config.yaml
n_layer: 14
d_model: 192
n_head: 6
n_kv_head: 2
head_dim: 32
d_mlp: 768
vocab_size: 8192
activation: "swiglu"
norm: "rmsnorm"
norm_place: "pre"
norm_eps: 1e-06
positions: "rope"
rope_base: 1800.0
rope_fraction: 1.0
qk_norm: false
attn_scale: 0.177
bias: "qkv"
tie_embeddings: true
parallel_block: false
init: "uniform"
init_std_qkv: 0.0326
init_std_o: 0.0326
init_std_up: 0.0326
init_std_down: 0.0
optimizer: "muon_variant"
lr: 0.0101
weight_decay: 0.015
lr_head: 0.006
grad_clip: 1.0
warmup_steps: 200
schedule: "wsd"
decay_fraction: 0.917
decay_shape: "linear"
final_lr_fraction: 0.0
batch_tokens: 32768
seq_len: 256
doc_mask: true
train_tokens: 356000000
steps: 10865
dataset: "wikipedia_en"
MLP neurons of a small language model. Each row is named by its layer, matrix (gate and up: input weights) and neuron, and shows model dimensions 0-191. Each number is 500 + 25 x the weight over its row's rms, rounded and kept within 0 to 999. Numbers have three digits each. A neuron's up and down rows have the sign that makes its largest values positive.
Before each neuron's rows, "fires on" lists the tokens most often at its 100 highest values on Wikipedia text that the model never trained on.

fires on: " |", " provide", ".", " carried", " 1"
L5.gate483:483538538496448527479493496536507489550454500463507490513527478517431488484454460564533476460462516508516453529499469490511498539524508531481534496484483538478483517460488524502486514479534471475508518526514453482514500467492478496509478510510525542489481495464510496466494506504490490515499524502511508491503470525559468526500480494510513492487504543483498475468520523508477511495478496487504473491544500469482479522476462473506483467492439527507489488501521532534500493502480524524524501490525483479519485493460527489524517519496452510503435467480556495528521499474538469486
L5.up483:517495529488473519542460471500513543530502516469482481524506503461494505499514466506532482509534478481526464494523464475508490511512502511470543527542530545530497510523495472504521502530493500476536510512508480534474488511445493538556509491487533523532522495492510515507466498491483500566481501527513532502499507490510498496527502454492470524513501524494469480536574496535499517524501536522505561541522469455525479507484513497492476483490516501524487546491511479474508521529487527486534499529491450563521503451503511529466548514482518464513518452473463487473484496514506512508

fires on: "\n\n", " to", "-"
L4.gate566:526472515499502507533488481526520503468427524484467453486470505501501507489529515458501484490518501514514500492518486501484495541475495470478525510529519529523527539480417505463482474464524464533502512537503487489503528496520545509469503498515528468525475484535469477504524520504518456510482487514525472476472516488485517492513475546463518512506456487479470478482520493485480496506514442478512476459498498500510496469509503491469483477512483513530503550491515498517473521485490467446507480523483560469471540520495550515486535466496487479574514460492494514469470467503491484488
L4.up566:491520518508486482487452544491516484486464467510477511477542472543534510551524520474506470500531507484437459520529519486482497498511477495488494488487487474461540500477492491456548510530546456494494494479538501475495485513492522477482435457499494529436476507516557515496483533470490488464487492513511503477528492506489512517538519500505476524524534507515459507495513499519496477501523437515512473467536541490474511471516519489478520508513490494494490506469487505515482513494514460506500465499519539523490555479526530501473492510479513496534582465502520498506525519521525535518

fires on: " |", "|"
L11.gate526:455495552473534496463507460548496536564491497498471510441525495459504548505516522487506499487543504520529518502487525488522495487503523489455499480532472449493517518515489480532498521504498504467488496500535504480485512482472507514486535502544492519459519492486540499508498500470502451531528507485516502483508497566513490500469508514480539528497522492491477476460459507497489489522507461475462545508471471477479486484484510511489498464481494483476471508483555485454520463499487469498460500454538490508500523508461504489498540516530516440519540494543485520521487525488453482519
L11.up526:486554533525504524503518496501524499575495486489499483452512504508479522521514510535466478497513527519536518504507534448462467526501485500462500472510462501529537500532470498481463493517481497502480509475515503527505521499491496509521476488524483519496524536507493494479495549459502475486551506528521463478543482528514507529469516541465525500464511473502471513526495504517491462516476458461435485494489533469477495533523494520483492437492513494487455494505479514470500480489533512487489494484493517494462466515503457525519531484540531460490571503541502494494505472532500478546

fires on: "-", "3", "1", " of"
L3.gate561:503520501517461518472499530524498495511493539547486487506483472495470496463535521488474478520528451499499494501513522543473525558509533498543540550498522488533486522523503497510501463494435530493486554491506539460483537499510509533456525509477490505497522442510494505523518510550462504527530521511548503529499521525482493522515512519488512495495510567501499454542527444519500482550514511489541493512469541494487466510485473492512466506507513520506496534518488529484524489504468555502553494514528510509516521471493497505487520529493464536494481511506512485497529538488508497539
L3.up561:470508527490521486508527516497509563488498504477476454519484463505486456497494541474454503510467515499520507479495508463490458507483541502493511535511500477505506530506480477502467524458497509531477495504534536476483518503486487487501496503500518523497479442480493510477519509476470497475465512495466569462542499476481460525492502526497510474465497544520514461494496530523504456455522491466544524530524510525491508587511518517556487469514469485523516528494527503472515499481507518473511531532525549520521530514503499510465480506516474458492459496527509486538497528462531534487

fires on: ",", "-", ":", " ;"
L3.gate324:504485480492514487490524510522483507492504501492488504497503519510516494528548454484539496576529502502479489451469525529533527507517469478533481497525494472471499551491518465484512493508444537503498507510486491515488484454520482511501520473518503518478477523469516477520491483458487496526507480479485542486454541494518493525556526493479469520437496492498481507516489475485489522512510513500464495525508524494497540464497504501517549497404485540538497482513516489519536510543507556576476484514521479518501500481528509477489482500489483510496503513538471489499469539497477517550
L3.up324:506462488518481489531493513528497522485489520509500510546500530540537472467482476471470490542539490477483536524477489489490508492478509553452488503511483487525533482485488452495458467516461510506486562515507500474536485466494505499461466487477479489465489488509504525503510458518513518544431499493490475499493534471507486490541498496534502507501552511513510508523516480478486511505560534524500496484558518495453480520525534499518503508479522535535516507516490473509473498482502548508489501496521527546506495484489516513486469508496500487570473475569467484476504543475485487544

fires on: " |", "|"
L5.gate602:534529489498525496498518518526505478528510537496537475509465468511501486454528459478467463531521454468491500488488462501492485536520502484492514548509466474517522493541497509539484461523456505477509472445515508436507521482482513469469478502494499468477528526492513522515533470462497525519521496494539476498480463514498448511513498478541479526473531492494497469484502510515503518514474546531525521487515521502508504537504470541507525542481463489489478556480503514458508455502539504488462496468525449464534517517509478487531493522482467535500549499515474465508480496514468501505
L5.up602:526559496518510533471521515481477457491549480519481553482503499466493494477507489467483450492470514518482487447479496492514479496486536531505505494539487553509505493533466467544516492482471512517481520491493542504495494522457497530431497492495497506544498479495502469544467505504506527512464467521512470462532533507507495490514540534474502517530465506492493474508480479503475504514481507477491522508481484504488480447495501499542509469459512511498495499483517502482503511515463489555514487522512471511495547501513490517522479534454495456514542513433551493527499482514545535541

fires on: " =", "gen", "nd", "t", "n", "van"
L3.gate251:494478547504510478502488492494508528511479486491459502523510520533494545501534512492498492421485518477489497474494459449472480486492481485495507528514512524472515527523480482524512489514478508485512503515492448495500495514477487477566480491491479493482511493502542470471499494510478508482509507475512563519460531470467547464492518499496525475480479547434518549500506517442486528483523499556457491477555490561431483482498511500554481503498545491494492493510515505521500505515512510484451525495500460477496503501523505533508535534477502490511489461485510490529479533495519521487
L3.up251:465483555504477456504485500526481496466515485503511497488510484502521525434492527469416460518518515521496458483494510497460497458531494520489448485462504477501460493484506503520562511515524488517507507531486479507484488523536520494530496507504501491571497496462522513506504506466459479507525491500494537538528488484496492492506489448459448538515484517472507491516451484514523491466520495516538518502462474495467536547498511529517488489542478535488493517517516504493489493509510511453516475507497500500455470473521507481474488469489488480518490493510514482479565536495473455529

fires on: " as", " per", "rol"
L2.gate277:468485527516479516480516539488512434500492474461458481460557520536464479510532501472493485516485475498482485492497476515466503500507508508466525490489469525488525492527503525504498518490473497487511485500471495513469505492492490488472538482506545495484470462533502467506488459460513487483541501491502499452460497510545491493523518473442487496510458491505526536539541503545464473498501552491478540510559519498457476538488527490510549513494532514485515493491465467431506480496493532504504551483514510506515526493486508514499501503518479450486531514524486493517509446501459513542
L2.up277:472512494480527498480516510500561502518526512509477478539523520548503482461494499474527497523499435460465482504473493513499459511488494505482464480446481463507481454492533508460526486497523540488531515506504533481472504495515486461465493521472472511529507466482477486476462502494479449507459482474431530499474494465538516478502502494513481496504450479477488516529497512477471507484513540531508533563492494510494519462497475487538486466505533481508459487485505480509483484515504504500499520476494437482471488533543492519459536489470538448488496534507482510497496470502480470520

fires on: ",", " |", "\n\n", " named"
L9.gate417:492501513519494536496468465501500485505480536472474477477550543453507505496463515501527483527458490507501487538487486491494475489470512480498554460468511517473497512510444466444518468505499535461510526516520516448511539487496477550524501461446504490472493462518488510500480525515522523443525478459500491512512543525503561489468564512512504496499494475489501518503495502538496495486484517468466513513524508500466521518503485429482526517475484489535480527488518508513499468512543519511495516514521512543493455479473529522472506461521491503533513489502507535489534461511493520510
L9.up417:493496446533486548475483478495527453488473527462519508459545497476533497475539502482514493511471484507496501516519490466453510513478519516461526488518495520511506485499475512533538496512503522438508509465502516477538503503458510510490519477426479505465533516522517492484511499488488525458505516505517466527537528505461565457470545503486505510528468466493489482509472497502522505530483510497532517511516458531484521491471525532502480477490470534543468487543465524479464519515503551525515514489481496492504463516499493524492489472536480525503538491514455512519468493484497480559

fires on: " |", ",", ";", "|"
L10.gate330:459557498488470481465496502529531510513533493516485491500467508489528531512504550453489526546484502485461549516526527488508440530513533489493477482511508517479510494522506452497527469486513507492518494507536528499490527486483518539531526493516511492521528531512546481499505529489506517515548469506525463480479464505510479480533520514487521544506512519498504476499523556521519462499499459464471509478502481482466486525524521449491540479466506531492452503470453494450529526538494486486507495474507482505493473518441472486501492527516492548467519512492510456519492546476509485540
L10.up330:466525480493562546486499500504519525545503492497489545492500511503526498533460491497469520555530466501493527498507493448469501533471483516501510515519460460525509556483488503493520505494490525507476497479541506504470488489465484474495536518518436504470540512497528512476499518510468509511501437501473471470538513516499537449467528489527502495515469494499508503544513498514512496523453537492520510487491515496499494556492522523447484510496487535479462510498494523507500492460526545512499519490524485474501461526458488486512511501515473502453485483567491456534504555521485482491

fires on: " of", " Val", " Total", ",", " During", ":"
L4.gate91:530511492492523505469505476549485464473510503472519507484534489464524496503502492490524522506478458538466476501507487505491491475486533524523501544572500448517479513565523508520468510504527493513521487506537530541496495527508454542525481494506511529493487507502532452545494480489555464478478489486448533503447461491483502492483525499471545513486509485479509464491492455493498563487512515493489515509570505500511502481508476514506534504455486515515500522548521501477509528543504516487525512476525524491501490494504477498472515525491529514512479479551452487484541475523518473527
L4.up91:482500513467527511546474487505508517426491503511495560490482509495516464523486505457468527488491511504483491471460488527495491528480482524480483537515577510485513470516412540547463482482506478492522475507567474494512499521502536545497437494520492521542501521514480472507482489487534466496505503481465455510490480487475500486501498517492534526516501530491502523517496502523538526532488517469464511500504479500516486513524475460511453519506455483511516520491472483474502519522492499523509499481530449458497541465497490487489526508467477496524471466470513474498532518508486488499

fires on: " one", "'", "t", " One", "n"
L3.gate754:544508538477520496488479554462504515488528443504488504505533505512521511460499503516492530487503549460529492508475476477523492496538523508488512511496533497496526551536490508506553462482476534462492544534488489493498512514496488465495502512496499508514530476510549528530474527525517490527426501494477500499484501533527493515532482457489472466505486504458526477505514483454480534521514503524524466509538474515475493440519490462541487531452479481512512488503507469515484482480478520491490465527538489503475525484463504474490514537543507439489505464497543500478496475489531484470
L3.up754:516527496512504484585540506490504500491523463522494505480476514518492519488475513487480484518490524493488496468504486458535502500523511516502535502499536490500499484504505483505507503497473537433531483494488437525501500456519462477579494503499475541494550507491500458519518516502523511540512528504494445556500508492488477547526531489517503532506476504444517531512526516491519536504483501487537470546502478472497499558478513505528460479496483517491486524496478493501502494488492469503475476528507484515473506482503502458447522546523448449507481460512529513471538481520496481517

fires on: ",", "A", " of", " and", "fect"
L10.gate589:486475509496520522483489531469527488477504489486481465463513500494524471475521477474505510492512499528494494498527502511498470489473485505561499509509513480492458519482467481493504477495494490534455517488474499512513489493502463518498457489512506529506477475461513513556475484528509492527505505502436460523464471516512497541464478479525527482494510475488491515530537492493479517468503509461509501505530531459518482507476534531557457462490476502551489543525513530497510481518537564460496478486495494501439494523506507508462515518441514536512488515504456564547464461482510536529
L10.up589:493502460531487489523476480483491472463495451508484480502507511506495530508509476540507506489507501492467478488504491522497527550494530466480473484539510477515513542471459509497450470477518539519487481495482525475506548526486498472517527532546547474520521506480511471498548480503497485526473493482454509502446512532487518475495484464535479531494461506513499475513514528481477520468533514521500548481499447485522488505531502523479499408525483500520485499484494483456505556477502482519533458486490470535505524503457513472477513492491524514477514475476435494514508540524508521480

fires on: "|", " |", ";", "\n", " Set", "–"
L11.gate334:549482516508499510512499502482512522469483537524517566502507494491461450519497487503475554539486533508466499490483472503485510497509483534500507461499478499500520526468528484501491474489516546516451497513492493519527514489519513460495504508508502514523507530532491504520489511500545510492491526441458516499509513508487496457495549507491518503471486504497519462482439500525501557524534515474486554483485460466446496481495528493495474466494542482515496483467460538479515471432526473493504496507495509514508487491507495511526468486576484455539503458530506470535478502488454503521
L11.up334:459528484494511521538498483468538490497474502548459561477486507557490469480518478507504460517512520493481489527513497490484486500467514523489462492508455483517506538552489453500484501492505505513525514463498484562535491521547474464515460484509547459496506484477462514507484452474499505450518521485526508512505529462506522496520499516521498464520477514474543508479489491521496528509489533469514539487516448496518486499517508495525503499462525494502477526518507471473543513493509447512491504534501526500492518480559488512532455511509491479528491519501584510484481495453502500507

fires on: ";", " |", " X"
L5.gate758:511538536513499470522455478557465545496468480474482532520543445501515489529501517487522507507521492518509525512524485553512480430478512488524492512492527526499487497487499512474500519491504500442526512498540494503464479492481476441510494522501494500525511536524500504489513479520544500502505473495464500521451518463505479479490518514541512495519548494463493491529448510523516480506495513513437480488469448536527460512487483519539466483471561486508507469538496500482551534459468511516485499521521491496501515542521497524478482502497530492513530492519483469516530490510462497528
L5.up758:449536477459531510519550507491490489486467568465484491503496488504492471498535479459498507530524475488551548499448451515517443503537473517440487511540544475465498509487515531510493480510496514503483527456475510485482493494486468512493485500525527505491507481522485522490484497528535469522512474562486464482483516535549471496513507500485501522490542507492521492449509570528496518512508516482505495545464461514483491490481504498500514505507515490503502484464504449513563512508470504483507495516504480477510507534534481484502517523482494509493479499458477474546490528531496489532

fires on: "-", "\n\n", "\n", " (", "ke"
L5.gate730:504539522522536469470523489533508524530481506463508503531488481504537456518505500489522493501541465536477518511460523531502506540477496495530535492496545515495510470519505497497517478529503568515477505521445472482512475472486525482486487483466509512514475532487500507513504519504466462543467493457491486498537560480491539488478513471477507564469510477465490508533502459474506470534508483503455506516483482513535542538455479466488503501528486538463530523506496469482483505501502464463481461512535499485491529495530452522501561485483501521485501508473475472517498527502506490536
L5.up730:469485506523510486522486443489506526497475536509496480511476468536509508541528499486476491548537475499496510542503461527459508528500485478522525528518509492510554479507495487552505466490505486439496573530488459515483485506494545462478506470520532522453527473505524537492492479477481456476475468479535496532499549487520534474482459479486543536465505481492466484525493460484480495488519500503505468490487541485497520520484484455510517496477475543495491494530470473490494460531498513492545454504510537508515476520458521509493468508514499474475463523467496482504502507503514520520

fires on: "\n\n", ":", "-", "uc", "ing", "le"
L2.gate227:516534498510473460535540502478505506471462482484453515501521450531532491489519495487532491522498465550501506534492516524505498524498528506464543521505482497560492493487455490513484472456461505509500551537489505521455523503491525504464505528469520531460498471484494513504515523527489476543492459505490518473515508451472509515503509511475501527526452511481469448539510503512461474483534480468493520484516485466480474488533513457508519489469548474509510522520504478511511496459505481516543501493497483514521458497509533477488554507445553486520508500525499482480507469509482486448
L2.up227:475536486551545517490472501506496487462454479512451509540474502486537469542515494498542472505492543553461507494527524520481511535486508484519481500499510527453507529510494473538515442483513521503440505514490498515499506504503515481446504463501509525464524485465523513525485475515473471514493481467549482520524513506463541507529493482451487495500494494524565495501492474504444486512567525536551467510501516504507500495498500488515502437491535490540481483502469521483484486465515490530493529473516496537466455505501527512506518505497512510504491503493490517497474514491505450513

fires on: "=", "ti", "si"
L10.gate316:471533515508524480497489525433499533494515518479543491498487472535499494494536538499473518467511470467485500486513492531537503526475496515502466510536553519500478515500496477481541501517495521477481553510535456524527502482516525462516482464517539521507513514528525487463528497528497529478554459506464523535493486481487517477496474496482516547486515490525475478490414510532505451505499463452480510486534489510494470511494490505483503488453498459505507511483526492468520532504503540505528513489483444444517554489493494507488502487507541536515539515499473491490495476490504463517
L10.up316:514516472489491488477509470508527476503527463502534463519508544484475498504508533473467474481454530487455471531529461519509502456515497497514455495470508468500513494529540519549517465529531482520501506509534491497464530515481484493526554519496513478483477529505536481499534481487495476525526502561514494481501490487510506523518458453496498473504488498503513509497509478521504450505527485448516534510526516489478473479442472504476538488461488497524489504473484523474504512493508467492451491507489459496508521496517488491491525517500482466510489473423530482464496567489536533554

fires on: "\n\n", ":", " by", " Website"
L3.gate339:505473478527467489510535511508493504504460529489531527459514484565517532512509544483466502510524527499464475495525512518489539525476518481510489528508505521498489525486462508585502536491445457484447472494494480511515507515478516490477522472497553499473484449497504507497488490529519492504510537489486520536487508523470481521475517502468491507465463481522509524485529494477467491512496494509554501501497520491487486490473482471514491513505519527511516470497457470495519468501486444513518543536538542426498460500523533539509484510508525511491497537552542501491469543491507498485
L3.up339:488488521541500459488468494506454492512481517473473476503478511514494502510484508463463504486541508525483487528519514450508539527487513475462520498471503552483526499516478517542497466480476492506508544487520517512433516478504471545490519506476506470471484482510545494456498516503507531504528525503517539473522514516504467488510520535514474513481501513483536527499497500483493473488478481542562509499491512538508495508517484475507527441485497528494478508568481484487496473504487511501520508515496537510537421517505523491516503529480517537565483503522520492503477536531455435533

fires on: ",", " of", " in", " for", " and", ";"
L4.gate735:473499479532520502496496508487467564466485507465479510482530484498520475526490481525496509482487476521504509517524534480472492509509468495488500509506520551544491493489497471496491522480499507477526505518508547477530529534512452494460486452488464527492456487511493479502516535524485532476511532496492461470474505565534519468516511533503533511490481523508481477517506508477438476539505512525458532510519491474492498531466540492512510486488487492507475490520548551516477513475527540488531479491502457543444551485498483530459524534512500530471506510500444499495453492491554508492
L4.up735:482497533521510522488506469484515506483535487486479502488534505507497482462463537513511498535508586502494526500524528510476504495511528526502509501490474508532519459484508523466520464493535467529518512480560562520494520486502503539462503477518528494471498510428522484510479494482510456512516475506513522484503484494469497462509465532485475487500548514535461493524538502457478476473544517500525508475507484502516490467503477487510524423481504478520502504518500499483511508492531544525492472504519505524475551542477497517496491567538459499509488526467527525461507510484507467484

fires on: "-", "B", " en", " Di", " di", " –"
L10.gate604:528554465495467544454440479485543521467524503480477511505484530506477508515514508500474532526487517492514498484510477522505503503507528504514499478449474477492545486496463476480509489503457511485534487520482497513515508490521518495510506467453503482533524484491473474480529501505510528467504521472480476463499471496509479495520536490435494493492534515476454491510498535490485537557516509485495464523536562449459523529486471507523528536522483509497475475503492526529512484552502532523526517526485529546524557508505475529450490537507488516514479490526499466533504505479488542489
L10.up604:538497524541495538433511493504454496495467495544495504516518492512483485489478542493501484511508522489490501503459553447519492513506449547496500444516490480487531498499501506537522517547461513505522496517475489466520515503501517497487511489502502507508494517544483518515498479546512486515484503530481553498524470495470445496507460518499465479496527485518464487525482437446517525474523462527486494506482535518477508487453496509481521490482450516510511539454530452513512466527471463483516492482475524500505505465483518523461523507506514513519480484519579524505497513469493487504

fires on: "="
L5.gate143:502534481452493525485498490512526504478520517480522499468540501542449461471499491516522497486506501520490472483498485506539520489509495499501482531501489531498484520476541512462559480502493532485463468464487460523479517456506497491465512504529528530471530502454542505484543499525482483490484497482513473480494483518478519506463498507505489483480527446525523469486519491476520476512486473456474487490517491476501512552495459482506486466461494489500495534488495512470496578485556482494510476515490448459492528520565535477539505504528490457523514450524502481517463513474491458508
L5.up143:554549485491482511529457485509486457486491489495513554502461525510455500510523464530584526483493519513505505499460510488504527513477496511512506559497482488454502491501453545508514519505492498497547490507499499526493531503513534487526517476490509514476530548493532493503518500501472465516504530533494510471453455484493525535486504454454457487537531547519488498471499504503516511517509478484469465537503472509487450526489467521482486481535458464474519493520512479521470496491532547528493511512498469497537523526491482519497514464519515514504488520502549495483535528524539505489

fires on: "é", "1", "0", " FRA", "\n ", " |"
L9.gate693:490484492492513527481539492491506539528467513434545532516472514527496505507496518495490520488487511485531499471483515471494482543500478559500498504489556527450498530524469525486479518509493487529519497473543496513463529465496532496463486522549545480482514494540491501530491485495486489502517491469468496476501503561480439525483495482515472489472506482511527487500472435538483506519482501501474542506512488498508508484505509507459504479522528470450543516429498502490466490503459495518570475487526552502495518489489526520493480513501507470512478465498471489516466505463471494504
L9.up693:502520525490487520526465469447537483530501532510517474518509506519495506486521503484453501476507453494525470507505537469498526544459515512446449475503512474488489504521529448468505552493494506452507513508508524499539541526496463537518499506506518512484500446516497482570494507514505510515473516468501518479526499457495500535496573460501515536497488472493531499502516538514496513521512491509498518535510473554514491441525478467533491475507475478514513516521553505511487496515524479491503485514466505555484466537494477512477513529487499474473545506455494509505493500471467477498

fires on: "=", " United", " ad", "mo"
L9.gate337:506508516515481491507465461516498473518500488502501465483486448526494517482546515507491466546475491510526502506515508512513507453480468491489549510534520556504492529513482467484513473537532542467494495519516516519512489478458495483494527480490535461510489469516519493487487530509468474499488464482464499493491487497531526511504536434506514439541509483501474515499516517482467474494567484464492506515495453513535468525472461492495525492481508463513496544460521494493467495522467499440510503487513432511508507458516554456509463501469511544482505515516506528502494485516486459494
L9.up337:554471516468521482499485535488496449475493467495518495469458487512485522480521534513491537480442477485489504500500513509540492492485511518509484530475528545484471490491493512452491520457537488510481490479504474506495471491513499485482535491491532518482494485496532513481497523460511456496499491546478483500504467464523492532503483498517461527490564503516475436461470521497526492479506489487579508453520484519542468501489484507523491494513501512508482494540481482539529522486509518498529546448479493489510515509473455497538500518524486567514561504462486523502489493503465532502

fires on: " Ad", " sc", " ad", "sc", " per"
L9.gate57:477506446513532502477491479540508520527471460500483473505509499537507491469525495513498496463501546488513525517454520511477528485481453544488489480500487495504506501521459489503539493516496511521551470495476522467526483506478456467465519525481504491472495504480478526478525470491522495483511506461515543471484493513531513495543489444477522503448461480496507516532510482498508523509529520498507512468529510495489518476493463456505506493494492435515473510521488506495484521475518506475555578475510515479503521523488552515471521523529498517464473529512482458562485512523448459500
L9.up57:488533515488505541522497479542516543490478519535511522532478505500519496537502484507496453456466470438510493502513455488474479454478525539509471499529509460502447505440513492490481478515467448470484515482519497533493506487524530525485505437494527509505456507498511528497502510431462476522511485536442511476516486531551445470515493482507483502526488531506472514477478514506469520492491538545506503471514515467462498467527440515516518482479490510472475509522486548506506487513479461501509489476479475514470493506516521492491535487468521477509513480475486501484517499501484482504

fires on: " |", ";", " 1", " 0"
L5.gate513:466532531486525494467505509498498533557485449548509494486541502495514452513508496513520489499528506502529491500539492523480515447505521478483515522516449521459503481456481514504521539504479524465498478509487490519548500461453476490549476511473479481516508459480455502527516520515449501457501501476513525513495488441533458478517501511486528515479522485487478517466504527528466498480452538544478503487495468505530524534513505489519517521515514507493498552473489488501496553487507484514526472508505506486491480504505524526466514518539485518559447483525514496504490502539522531545
L5.up513:476506454491532508446486460531510460502523471523463510506504488503520489508520481523490498483534518523534541485478486525525518471492495467522532501500534459501513529536469514523470492496553507512505514511501513519514446523500518530465477491501530492500536515520483515543511507519479529470492505519537501510477500491496506510538462496543504497445515491525462477517498494544487507502520525522471523479514533475510443513515522437488503524481502528528480490517504483534462473505465481517542528509493486458512463505490471507513473531448509459518513478492442522558490494565490480529

fires on: "=", "-", "|", "}", " |"
L5.gate113:482520479527499499528550452478509442481502500467507550496465453491501450485479533516533511512521475515481461476495517512484492486471503502480490475487472500532490537499525487480503495502479506529521478518486510485474514541480534482514525512467488507504480500503475471482489473481530494480522510465494518459516467455536479515470496504489554450443495427485462489469549533494481493505525504496471527447475506519471495492524528531507471534494523513504498529458431492534485491438490470515461442500503470505532482484496505485518486519515481506526490503504513495497482487516520525521
L5.up113:483531509465472497544518500487526505504484490477429495467529469506522552507524475518515491503515493495495477474504486510465521479506515520488505481428464518520500556481482494515486487493486510484456516508474515509516467521467508542490518487509541496506493473499506494491525451466465534463531473486564531514528481508530538510534485486522520519478451496501504492535498495522482482503533475515428485486541461543518520510501475491500452521514541529478505517508507487474533523485546484487502464508468482522514495467514478502510428485434503494501519516497506538507480490502480511489

fires on: "-"
L2.gate224:532514517513499470501500521496517487512448518530480458502459494508475506528505534534431501525515494522527489470473494545513549507553556497537498462525483491537534516492492487537479475536491503507541523526426512501462492487494504500467484506512542530453512485493474508501447509523520549535495515508511542471508478521484482488521538497482511496508467526483489469506480490507507512519520544532510545446552496470507515513486502536494504546514500523510504524432460483486524465497469503514508523468525495495486489491505489515487510465499510529512493515522507491536496489509465470485
L2.up224:511497510513493520483520474532472500457511506517503479490461522494487446506536493477478514501520548488523499515478483489513483468476477503525458477484473459521491521488448490541485505456455506452543469505492513501487505463497432506468505541495479528498476455514478511504485461506488469512502513539511555478545475500509507477481488512504518505495495529470452544502494537508507500443520517491501472497490486502535540512498483474481504485484518511546521511511522413478564460439508498510490482512490523523518502452499483524506494512508510469489458495513529481524496511536487515520

fires on: " |", "|", " k", " Ro"
L9.gate717:526495524521482464457541532484493502493449501492512481483465526506518545522513516476484512482480464501444470477504531510483499498493511485506490494494473475500467487488517471548490478483491541526495498475498459480508500519474542503511513464488496522485523491548489490507497546491458478490541513524482505522520493495502441503494493522497541458496488490511471496518513528544469492510475516476490495526531497495554485532534526449548502473495528511483490524449496470501526503429500476471498509546542505509490497480504464518558518523484489532476544489525487499487543500510524450556
L9.up717:532511476508525523460502500517516525496483487528499474506508494517546526491463497543539522494489530553487491454498503487519507480512490478495491506495494517496507481502523474527474493470533534468464515478498491424461496488498527489514511544526505454446534474512522502485485495474491493501522494524461477468527478517444505496492531484537496530465487519524585492514520477507499491504545478542508496494500511516483479469537479447490502487498477537530440488469512507512499488530491476470519508551505519549493439513530511503497532481509490488451472496530506463497482477533500533503

fires on: " the", " and", " of"
L10.gate704:490512521510504498490489539495540528488464471483473481504527500483496504524531413523479546522528512497473461513480515521493483484526478481519460528528480515495476495508460502482447508509502481498488485506516488514522483525509467533521517517511485523524503485500469474484509531508498493494513505518505495479464487520473538504515499477508521490539494430469521460451537536460465511495478498502529565511492492439472454495501530488520462487547471524487523539491526526467503515519493533522525470487524507529477476570473504511545472491486501486524507485453532511518503465525500516477
L10.up704:538471520497480491485480481489491526479498480548508561484494528484426486495511472521480490480475507499483500506518484508512544502485450491525479512502454509495498474497499488516502514491490472524420472491468487512487512516479450511522515505486542448528490534524516485499522498487471520536483464487525492457476494520494478525443494448515483506546518467492485482473510486498533508493538526502501508487488539435485459499539476543513469462503521555524523504522518496513510524513511511496503489543510496506449525494520511485533501491464501517514514453538545530475499498503449495505

fires on: ".", ",", "mo", "-", " wide"
L5.gate313:500486521483512519465463496501496497467481492469474484493473503473526448519534504533508534530515460498470481515493488538497523525501468526507517498478495537466526502536479463401547479506491496527485511489535513462532541480479574533538484515507506495458469483481499482458541519492513482505475506485516458515488490509524535527508526469540490527513501495551434486524500492511521528495493506497497490499481516532483507486430485510512458460485492502503478493502486509507498470455480471505473483531530471502511485501527562513525500480500502498487486536525511516499502521528488533520
L5.up313:513490478503504472484539493525519497498496514520515523512485459504539485507501490477529496505519501516493503531515518531485565463516510490539470482519452484518471502526497500451515472529487556496500510485496515458484517488507508460562496467509520436520524494468530498502498472476488467526522513492464498540538526525495491490488474505526512482501569491490488464496506481458473506478512514526493465463518481485530483532491511503493553465458507556490510492532455509492495505523506552528470493478480473522548489497460487519505472486472495511474461537526462515523561489477472526507

fires on: " |", ";", "0"
L5.gate746:492492539483521467477488500449535526560489507486529450532453537535511508463474478500495479484499457529490498515479474500543496515505512539491491500540471524474506526508476519503509495490481494468484527497481488484470503468467478525481470502516529570488509525480469471511454503481492537531554476496467496491473526501495471520541519490517498551512485531497460482467499514469453473507431488467501482528509515496526469552483466514509502476485505532512494500447490469495471520490493465488503518497512485494518543531516505506468509504476506466483450486520462486531463482517486519500
L5.up746:479489513515538507505514445502488487522487498489517476548455487523488499481507520483474473496521460436507482482452467493524472493493505494455521534540503522505532513522491530502523508452480490492469505518482534508441502496473470477484482480530523498497564442466507470537466512550500517499493471523514511522461481495506474526467501463501519511527499483482523481501494543505507494504501491477476495500481544423500503512463444520481473474468498478515504502494513472514493469529472471508529474484516472471554465547508483492524493516512504447527470510486497513515504496555493490500